Weights of a small GPT-style language model, trained from scratch on English Wikipedia: MLP 768 tanh GELU, a variant of Muon for these matrices.
MLP neurons of a small language model. Each row is named by its layer, matrix (up: input weights) and neuron, and shows model dimensions 16-111. Each number is 500 + 40 x the weight over its row's rms, rounded and kept within 0 to 999. Numbers have three digits each.
After each neuron's rows, "fires in" lists the words (lower case) most often at its 100 highest values on Wikipedia text that the model never trained on; "fires on" lists the tokens most often at its 100 highest values on Wikipedia text that the model never trained on. A number after a token or word is its count.

L3.up275:539458433502497529491531508470437549550489530479482483550454523471557488493432513541453456440460536544556485537499590509513432507532557560575429458503561538521403517471569520513531506500495528575558485503505502490512463466519519571467456487466516502514480596492510465518454555583480519498
fires in: "as" 59, "other" 14, "writer" 4
fires on: " as" 73, "t" 15, "it" 6

L3.up369:488490540414468466468545580463388472489473490503514493507516518548469484575462477547483521525456504428548488553535477409430482496512566490537597465535435527526533524449443461488493525553521464513442477490480511452485427519536465527506457551482526535495535504473433529503577524455423460449
fires in: "as" 29, "including" 21, "of" 13, "toward" 5, "throughout" 5
fires on: " as" 29, "ing" 22, " of" 14, "ard" 7, "gh" 4

L3.up447:442512477512493511477538457471495453504495514418530563505492538484513484475517547585499511449552478495511549494447483497535497504478547562620436479562523504545482561452455500541523520440476511480536504534471539534481561543446523521452497485509530499449524512547564536480518493473466480529
fires in: "district" 22, "before" 16, "festival" 6, "industrial" 5, "trombone" 4
fires on: "f" 26, "ric" 22, "ri" 13, "ent" 6, "iv" 6

L3.up1:529535497489500568438486460524515517543463480472497434513506517503442502526491525479539493549429530546472452507477524495532452536426496529478585542597523487469572423366501512517508480479551490505453512557477504485473482474523530549526510511553489480511514560468504484539471444458492520519
fires in: "about" 15, "with" 14, "having" 10, "album" 10, "albums" 4
fires on: "um" 21, "ing" 18, "t" 15, " with" 15

L3.up32:540472523539450420408552468548519471516545428472474507524483448501554456551536496535430471525560496521425495461468514528500486489469481516575510497505552482576584590535522514488475437465530489532481511493520520481576504472507512528474476469477496517504452461552529518543432527502518490506
fires in: "john" 24, "decided" 7, "as" 6, "who" 6, "what" 5, "check" 5
fires on: "n" 33, "ec" 22, "s" 9, "o" 7, "at" 6, "ol" 6

L3.up265:507505492562474553509552509482529523411517488465503532498501514514484470509519563444538484569513493564467503528432537479475472477545498508478501497523537478507501484553528493415540509460546471477486410462508452544467526570492559516469520460557470477495451526507464453559510483565508519531
fires in: "born" 20, "back" 9, "backing" 8, "culture" 7, "became" 6, "secretary" 4
fires on: "ul" 23, "ack" 21, "n" 20, "re" 7, "ame" 6

L3.up647:509466421464542540453502537445525495492455527450566477476515517530537468504509536585534458502529487509528578486555589521553553537539477442470475492490466488568546458515490546500508501478457466519452493499460505530529522475493490524527454517433483518453491565518479483547555452465425555448
fires in: "before" 23, "was" 21, "were" 8, "began" 6, "american" 5, "between" 4
fires on: "f" 28, " was" 21, "g" 13, " were" 8, "ic" 8, "s" 7

L3.up517:562521499528432543467477531457556459499442492494522486562507482545485518411517505488480473513470442551533477526500508502485508535531489508533490461460475428551565602549426527471512486452490489585506504521528533581563566507535475469470454535540483542479472468558535585452518527481480465504
fires in: "her" 33, "who" 24, "no" 10, "football" 5
fires on: "o" 58, "her" 34

L3.up602:473395487497513532395528518553485588548521465511589535536452515491461495479505475557496437584484532520538485561447508480462493556494514496440529485521496535594519492521505501508530440444513493491491489506554448437513431504469512505508456426516459496455460529498474514507460511482492534524
fires in: "east" 16, "institute" 12, "each" 10, "eagle" 7, "eastern" 5, "white" 4
fires on: "it" 29, "ast" 20, "ac" 10, "ag" 7, "as" 7, "t" 7

L3.up461:462488544491441475502472496508504485472496469479464576536482548527478482439528520541508496485495536509504537511536551499531459488539477456473491530477488428470528490579507504449428470456477442588551483501496476558576523515427538539435437513493496508537466559469450468512522490506469551527
fires in: "election" 16, "elected" 10, "elections" 7, "electric" 7, "selected" 6, "night" 5
fires on: "ct" 59, "p" 21, "igh" 7

L3.up690:452429534498545536487478520499544490526515471506513588490486501507438419522495511444570499528489538513586460440425555500523541537487514483531520540486437470511527482513500524587489487488466437513494534464530494474501534486525545476485476526439412493478511517499567498515487448528498481463
fires in: "november" 22, "no" 16, "february" 16
fires on: "ov" 26, "o" 23, "b" 19, "d" 9, "od" 5, "ast" 5

L3.up691:504448491549497426528424511511520470425522472482588485474505479521459565503510490449504480531529537430471453514478464511566484519527405483429468509536431477505521524515465559518523506474465542530496544501493455576510448575445452453507440467494470491552549451465532496516478531460543530512
fires in: "more" 27, "million" 16, "all" 8, "late" 5, "much" 5, "between" 4
fires on: "ore" 28, "ion" 19, "l" 17, "et" 11

L3.up142:465480457606460558474472498522528457499520474573500437504511473498530426458436542547479543502497534469503498499536467506442547491515462527461522521435516495475555501505471464480526551540532471484575479499503520540518444565463515451461457439499551565490504504518552404535565465580502459566
fires in: "writer" 22, "robert" 10, "length" 6, "president" 6, "alberta" 6
fires on: "t" 18, "er" 17, "g" 10, "it" 9, "ot" 7, "ent" 6

L3.up477:577498455548476425594468490525476555484494583436498496568546520523533537544527556511524487533458538481517477449507498419493486540523430481470512468500487552566498503482506457474512523479456508514587516492451449511458500505535496524449470516517464495454435563504441520509455521494407545517
fires in: "would" 27, "high" 10, "main" 8, "highway" 6, "multiple" 5, "more" 5
fires on: "ld" 27, "igh" 17, "ain" 15, "le" 12, "ore" 5, "ir" 4

L3.up197:531527511555486507476511489476474506545442483473526436488473558564429559495509511486534430515549477494436490441466525587475536450480423518420495470493429523475541471513517465527527535493491473477487572505461485440419485543542473491469475451461514566479495455504556515536531473509507527493
fires in: "would" 36, "york" 10, "though" 9, "place" 7, "despite" 5, "although" 5
fires on: "ld" 36, "gh" 24, "ac" 14, "or" 11, "e" 5, "ent" 4

L3.up598:521515483560588520566459488516539471484545503524468543494466526510490571477530518528512541437436510491531448479480426474453515515526494560489474534527480485441552502561470433477483470460413490489562517506522494497500471495542471468483541528487449601579511493531532452437499516471519497418
fires in: "they" 26, "will" 22, "such" 15, "must" 8, "just" 5
fires on: "y" 26, "ill" 23, "ch" 15, "ust" 14

L3.up41:453525539493525469544497435466532451471508483533472572436480465520524487437463548544489444553556518483485443561525537428542572508461521554430536517589511462495524531509508410487458483489532496528483472499507472477488463523451525496453453548517541515498515507463557513382556480540533489464
fires in: "in" 44, "after" 19, "during" 12, "although" 5, "to" 5, "from" 4
fires on: "n" 28, "ter" 22, " In" 16, "ing" 13, "gh" 5, " to" 5